python train.py --num_hidden_layers=16 --hidden_size=256 --num_attention_heads=4 --num_key_value_heads=4 --head_dim=64 --intermediate_size=704 --vocab_size=8192 --hidden_act="swiglu" --norm="rmsnorm" --norm_place="pre" --norm_eps=1e-05 --positions="rope" --rope_theta=10000.0 --rope_fraction=1.0 --qk_norm=false --attn_scale=0.125 --bias="all" --tie_word_embeddings=true --parallel_block=false --init="uniform" --init_std_qkv=0.0284 --init_std_o=0.0 --init_std_up=0.0284 --init_std_down=0.0 --optimizer="muon" --learning_rate=0.00702 --lr_mult_o=1.41 --beta1=0.93 --lr_head=0.0093 --max_grad_norm=0.5 --warmup_steps=200 --schedule="wsd" --decay_fraction=0.691 --decay_shape="linear" --final_lr_fraction=0.0 --batch_tokens=65536 --max_seq_len=1024 --doc_mask=true --train_tokens=609300000 --max_steps=9298 --dataset="wikipedia_en"
MLP neurons of a small language model. Each row is named by its layer, matrix (gate and up: input weights) and neuron, and shows model dimensions 64-255. Each number is 500 + 50 x the weight over its row's rms, rounded and kept within 0 to 999. Numbers have three digits each. A neuron's up and down rows have the sign that makes its largest values positive.
After each neuron's rows, "fires after" lists the tokens most often just before its 100 highest values on Wikipedia text that the model never trained on.

L5.gate422:465378503554540454503522404529582592530482619489427389541474500571570491538463507556488475482506521460565456441556434530441488431499500475506503565549501510495458454503498550376459412422511564475544603469408492485504501541565565502578472461455477535488532515497427457499536425456422493483445472442475513573495417369421456518478554496573518510476535492471596472470432451489430513555435545510503488429428512533518468465494440470545537458482511517513459526461462429580518564467550509559486531531435434525590467547365510517463560415501522479501627474481477499588441463509491563473
L5.up422:457491529458425527486567483441580428530481545526454491510477441436521570496480528509493450470538522569610407515562556483485458461515421522466581523479481468495522469520443430442485534532424464538569607459446544532381525506476469451536503526479483466462510485515484453488458460532435414431472467529528510512439456565407530401429611613540516517495563456417440464463489580529521522400478606541493480504497481560543485386475483488461511441528510499541480549402515453584662535483545510523438548490551584510471524617540393559507415408478424584511487449496492462510456438516525479486
fires after: " ", " (", " \"", "-"

L4.gate115:435530504551433500501598491517490558535542523411534519585525569592541518479505388563559480561474567529482594575495592430592481382417528522577484480456496461431538477573489558427462407482447425481447490415437565523569480453463592518503534522484504511516469487514558523466595448485484498504438446511470476507499443428550548509464539483445492500538479422640534477578417524541488551425532476431459444533499494528533515505427540608473465440535485529483486509568531501466530456572387578427531560596430456503467506539493536498491559492517477540490566508428465462478520427518504552498
L4.up115:524484471540463466375503614546461483558546437470518549543518477491438383456532558559495533489469582471450557509507442552492533414547516470572529484441461494535486609545508528469425530558497460629447631387515513578494533458422529511540481500522519490492569498577533495490548482527613420490516566532482520518504500487513508504435364491520513366506525543483502519454515554489431492471640472453455521615465442583532549425522475643477450481524579478509474434543497496423524500559521530370447496497512458514450452532557529581429563528436500541469535546410544529462593537527485486493
fires after: "\n"

L5.gate128:486445600550466525513474580444475490544442448552501526490466433487501440517527560558563523483511493489455479538504595504608549511521501520531476514477540416504453579518411586423539552525475467566461524528561485576531441490564490570373549594469486533472554506521483566504480488532512508513444524482566521515484473482534529552491550509542544445570561525515480494496544551451530516462531432516480587523497557499554463569457493565386518443536437616531462494491536522565605483520404408479531484481435452503477448599436437468508500410553524538504521500533529576520554439562466499454
L5.up128:536522485450481597547538581552515518458569450561502507515499544555392497454514502535508549525559502529476429531533475532576419494532508649538503577512497512498526573465455575526414556549543494530485488537459436518520463598487453382517481474490607474477413467388470459522504532397444529489525457456479479524474493593490455539526478484530449498544453527432518505526425654519440449423542401463556378516380453454490574469498521448563446522435465528580523533458466502503495483517412479513451492568514492515507401494573418460521528450395463423533506559570597449544501422428477524605
fires after: "0", "2", "1", "5", "3", "4"

L2.gate154:537601509485583538492482572435529391582478543552551487499551505478481442589473454520516470509516519602502484429536546573551517540503552429577462493569501518464391442391442467551425502514410399518514522552519593452438523536468455473532509475586502615496485595496397579505460612577446489508472531521434498613490441562503541530426508457599578546453524550470528522450449554482433449517520494516503440444500446496448530464560556458453570565523494502415467631542571579465610552437472482524477442490497473443473506476534568504528545475499452443477439518453492461552472571471481610528
L2.up154:412531517609566418506563456452424605528558499468524491478447571493523585525474533524430530419505500466520462434488415495447589543444577486478476592515505468478506548444517506424492516501492472457466510489482515491532449514626454590565477569415488533582517488484451519521507480494421477501492424518515491518540469447567502371456526428441529516531505392487507534464513557564598550519503446473523564531383542501593408515533503515490513462494604507547557517583530484518472511498600531492421478403480514389595527545493576568527496496472512510520535481511402507550504537442508513514
fires after: "8", "9", "7"

L13.gate310:495491490536451521453467440480528421578515473521470502465450504527439503509450531525409463506543460496559528461418538514457474430497436545428608566437497571490508564450521506508427506581504496485465494531444497540583459466461436540518482533452518603454558450481581517532529536580542452553526549564466513466450422551494471572405485535463484463559368551437538485448466445516446489519532531532497519569468395447578467524479463456629508592564450449478474562492551636473444498402514492535564570497526473546511469434561459571524475548407541455427442492558548572472541480590537401476
L13.up310:540455526610472535596550390441560549513509440479473438448510569540499492481521502347459476534542466441504448402443486467487447523506483462422647539474541496561430395414453585492442529476521560531560476534441563502589566501521530524505470535531536518461508474554485523500544571624615450413479578565488444560476430473477442520461544532638571427529509532538434362463514544631523519420588549534469455523497447526507437462512424572586538513529492477487545555479494560488491454417568512526568518443490491516525499430545493574443454461456467533448440488544488488550521505495523463472
fires after: " ", "\n", ".", " A", "9"

L5.gate351:531523558536512498529549423548534527474510456490478526468463511475591488473550543501515523417535512462479508581585575563479526544525492500526426448500504462446534475545458458552439582574525480436519492488559480499441491526516449617492601565524472481465484456456387512533535583592469484465425450485440573426481556444441470511490559461480571573497434486516519525515494567482494496439394426511594483622544463487477652494543419544495538539511463536522497509510488464458498498467520370480512454496540519495513408518509547440491455498443505512522467475599513445548492500402561506457
L5.up351:541480459460477537437523528471533452499465481475519579540458529458498564511473507439559480536574529527501475539562549527478541456452486531608518559430462429561500490531504506575498529578418519515485529521431527414573423535540472584447528375493417415446495452407419404524487515467499516482459508536436498399502505486571551554531487532507495557483337587443443439469537517471513541460470520542473490493452504468548500533600478492554514554540523483558662483458571477487529517530436576455407517551439524629458530479469394447509465486452497562455478588482495458447457550484436404557
fires after: "0", "4", "8", "5", " ", "2"

L5.gate431:554542472487510574533483377437499527507454534481466496540383453512438445472590403540423562487517485572535432484514472559451492551545532592418530460570390491534473518488564534509492541536478475584542549507504434525489509528417544515427552527455534502508560548516498563518537526509420561587501630587517500518437480462529507514467456533577492483477547403460448526530538484505493454587469542535475501550494548507549551507549551456532486467388472568452549477571460488506470525507552559527416386495514578545501518539443501489518410465568543586517491498452480495520518384556448449464
L5.up431:465434453533502499474462467489543523604551478509556524586591518451569538471423494492458499555559504491536530451522517512513484519477479500498457453393497458467509648467508484536471444674402560557496441508517500471585501516479506469446532416505550454486432415523480562510469493542405467493562459450468536533486453475406531590459576509506494469547505582502503447514505392527475528510422448547527541509411405463508554542490557473546546557505560587492381510509503512498403398456488528516511504505482522498545586546531524506443450523482545577496489468536537457542560551577484448410
fires after: "7", "6", "4", "2", "5"

L5.gate312:398375588497414513446508469434565509459546512437497497501533506519573386425530493505486522536493480472513430438524548518458581368492547545538476498492548552455513482523468505485534413465430460472609558477484466481457531476501522564483543461402525493555515461538513449546568454507448495488474449447484514474533406434453581588513539452432520554477477534544372454534478543566430567545507516537516429439513506502579488474470580532498561404444464528524460489453562604577522559468536429604537516551525513434534549481568545525462500363456520587463524514442503536389449516563541479373
L5.up312:471423564568582539467535534507465418567576602541515516478446522486434475537452499546428527404488592507454528515599526549552484531488484539527570487554521461521412614455519521524537567575413444455539553486438541554556517455414556562551547515451466493470455508451521515537507435505510579599493451467540454555516482461458459526466635506500511468542508487575416587500546516492494498622464463515508464482588465497562462452542414492468473479440475568469482530529554523494479435432540395527555456572510553436461459545486542529443477454485513574542493527463518522474509458608572449600
fires after: " ", "\n"

L5.gate347:552439545529459523530494455563497451583475530543519503497450447555495372492496551515484416494465463465495372521407579474478528455515459466573501429508584488441443559476636526432350496514393459477583479420518479571586554539544482379504529459500571427484478426526542493542489504477471517420505483545453464558468500406451539471608537527485597491510462587480449515502452433487504578563471541523429498537466504443494485537479521511505526484452477559521503487540470459556485505577471517513555497557511421472465486462591496467512510516468491474487497490407461470498616502548506379460
L5.up347:498482524563519518454586441581536445635501599522411492579443481473495486514497506475573576453416540504514446600459557491517529476530539548486491345442481465467346512511487500457459500561560545510450435471473461457486500470490515516575569527509513564452501528448554498503524466532511518493547500646447466474483469403481472410455531387499517534485511454391536483495441517535438492513466583494454455620446565627502533544438405449493518499535409507395498419513457483522478477496559432459559466515514448505419598429456446501483456509476597470524423535434437463534555539467479491539
fires after: "\n", " |"

L2.gate295:495566509476479531568573366524535358458457520489562519520544479445573533499520458549527588516445597492442499536448499518497469643509461426533475456520473484552413411496494411462414568443456433475468568506519518527527536488457402442540524571475449465546407480469520512491471551505463489434425503466481518466459545517537512567465467430584546431492450502513378561446415496542491547420519493501395572496515494480459465457480477464527465464528551523478501458482465453596489537562525493512513448497538509554510529529442536599529465479499487434430387460510514624595499467475437563483
L2.up295:518522364525470475458442505485502615514457467500535439510489526422422490434444461530469506550540475398422503509582430558445461503489463528520463478523584499538497489496502474506470512556548500383503445489533552492543550518566481399494482522433586526509461404504520448494459470504426488392502495493529486382516481600480454485504531515516528463539487512476459504494512506583475480533450486514582530614527499422521498583499527481552512355459482533455439551504505425469343488472537449524511517435428421463486489463458509530457483439392472582491512493574464358544475432526499447473
fires after: "\n", "9", "0", "6", "7"

L12.gate323:579522533417495483460534443532515474497449461489514523555472579558492564563539448506562545496441497448491484464397544560470449552482426488496523435505421434513492559533487449483576526551458552449571417523483445549484471506516526477502463511538534416583459559567587507593464538516471453429541433501611450476580593548578481422472558551539567552458473414523494546511450469464593489476423446521436579481524539532512475549426457498451499555599562521525534501505515601523530524518562567432471504587446481535508518546429500477496497427476590511351308436410455451457459527447512511463
L12.up323:495561441485505497533510565539557510600465531476494539456502582518497454512466560454512561557543454485481457483516500472501423405405566568463470537551400436452512463489574540509478478505445562507491459578537534515510405438450439449465432527460509567462464535502604539448513531596488360461566479511531390452487540515568541563544463586509488523447519481469512518462494586511420497497444499552527492442535472432528555580338534518502602559453489468479546545436453457537510515601503508497529463477549514532529624515496462426509596319464425507457441531518472458523440510483496437512
fires after: "0", "2", "1", "9", "6", "5"

L5.gate335:497508573466485533547504530521546494436452471465497495469478424503550578509496495465539412487473531453502577416534584510564598560505414537516550522501504584367583447537462455462526492538467436484425551532507478417450494454656482429492509430509565443559519490426495490623525494563459474522528434549549521606513581497482442654509418492501542467491454505490534541461489514534525434526499512435450499476570530525540511524323572520574475512493545524427528465453613513551596561505551451504444487583511507528533571423524490490506568438463544525562499424489530546456555562495486596525
L5.up335:488534569550513473537529494537449408449491553552463517537451515505496455605581523432486595557531551419435564460500544565409579496578553535604452488472525558455490448418530483463510517482447441543536613499516451553550453510459452507508535481455511565538480464425498526488550434595549394539596501496571454525557470531493495448387469445453455485465478529517531555504479485502520536616422471438544473462440495449590506490528564536529530458483521549523612617498486568429588492424545419541534518597437495513463501509466540581529519495530480587483478523589416470483457399518361449474
fires after: " ", "-", " (", "\n", " \""

L3.gate201:526623580477459501385476515494505508516444477580510538471507520599532546507504436546498515521460546465586607547570471529482537492512481534466545440437447456581447460511537560449462398515504520438486561418537516455547576556452546455415571491609494466501403502536544498560477513572423536455418483538522546485528490476494477509542585488514515490478612505569440508533519421594547500427527346473484511492521510503496465511536471551438511489492437462466545505431490558369524572404485508572559554515606481477407597481488427480431554478524541492557509526502524468549566585491484519470
L3.up201:508589447566534506415528527528489477554451513525561573495535482517504531515539496562477544546471564464461554510547498470519515497389448487466522467528540439466401510529557503518439444528520544549498479461466383496506643498472494515421499482531546482503557582556499476477481521528585446478391520510478543503522486468477535535509517583514450413522532477560479438529511555429463540443581470419418417369494470544476602442531471461468461483527416487492495548494490492473478559467448525491588578543513510483437484494524611522514562560472521505572454532503502574490551484458417485416
fires after: "\n", " =", " J", " Ju", ")"

L5.gate451:516514450491453577514487533551552439518593514563571577511526521507515536536392456555472457504527565527447522562491527525446505544484522450510473517546564538478413490506460431482466485454494555434519465446463428517480531374463664507489588461560495567554528476533442556415550605540493472472481519499561528393455523506491402456499464583434452512516578578489519493515540453547517527524440536437525473490539495452423437595490470490604476501492388513498516451454477613523472508574567542539545536448521520568500584583424482537462463510481417424408471579535439527507429486560530522532
L5.up451:470433527543444446503525499521533439525577515445522498445505526466483506407453478439567520578459423525461388384471503480572465470437518478507558571477556488491510371532502567478431560480433481555707514509498465463488431489532486499367485550501500464505507492510555523524578578492540533422471459487557543488503461524524534467459556565412500512543505458469476500492510486406483420552484496533440552497526602503488437501488457495514446464525465509505502484410481501513376517490578483484449519468558475402554475335577474449537439456506450504481522479511448495414453536448430441500
fires after: "\n", " re", "te", "Me", " ", " Be"

L4.gate610:418572493548438565481473643452532456436426546493576534557521419482559430537565553507478472491553492576451531556586547548561504568519494517550512439485548471563503502472540548605499538463501567551472455508533522463405490611491465464536492571484557493525513537492501387448493581542505511411552486549470418403461492445531416508486502471454469505521524448439533484448496471582531459558532473510532520498448475406441562500538484523476426464456448515550455595461468437595549508590573465444489348450474544502519524544470579525472520431475513538611568454582512533533528463554458537471
L4.up610:449523469333480522535496501489533519539444497588475543515563482473515558486476469504515448534480525508504562512571520526576557453443507522513409555536561500526494471553477417537575585456549541510597413525549497525566443480480495438493401529531672421392405442530491482513453535529548515516445507480516459479499478527486502626562493461473534464509463504452534523525560539489523463526375531504402499534502501474488517521542532505493574495622475530493565553475494555488443592415539628453449408403531552510461498431510568528418549512469500489481492490507513496577577506479490556556
fires after: "\n", "0", "1", "9", "4"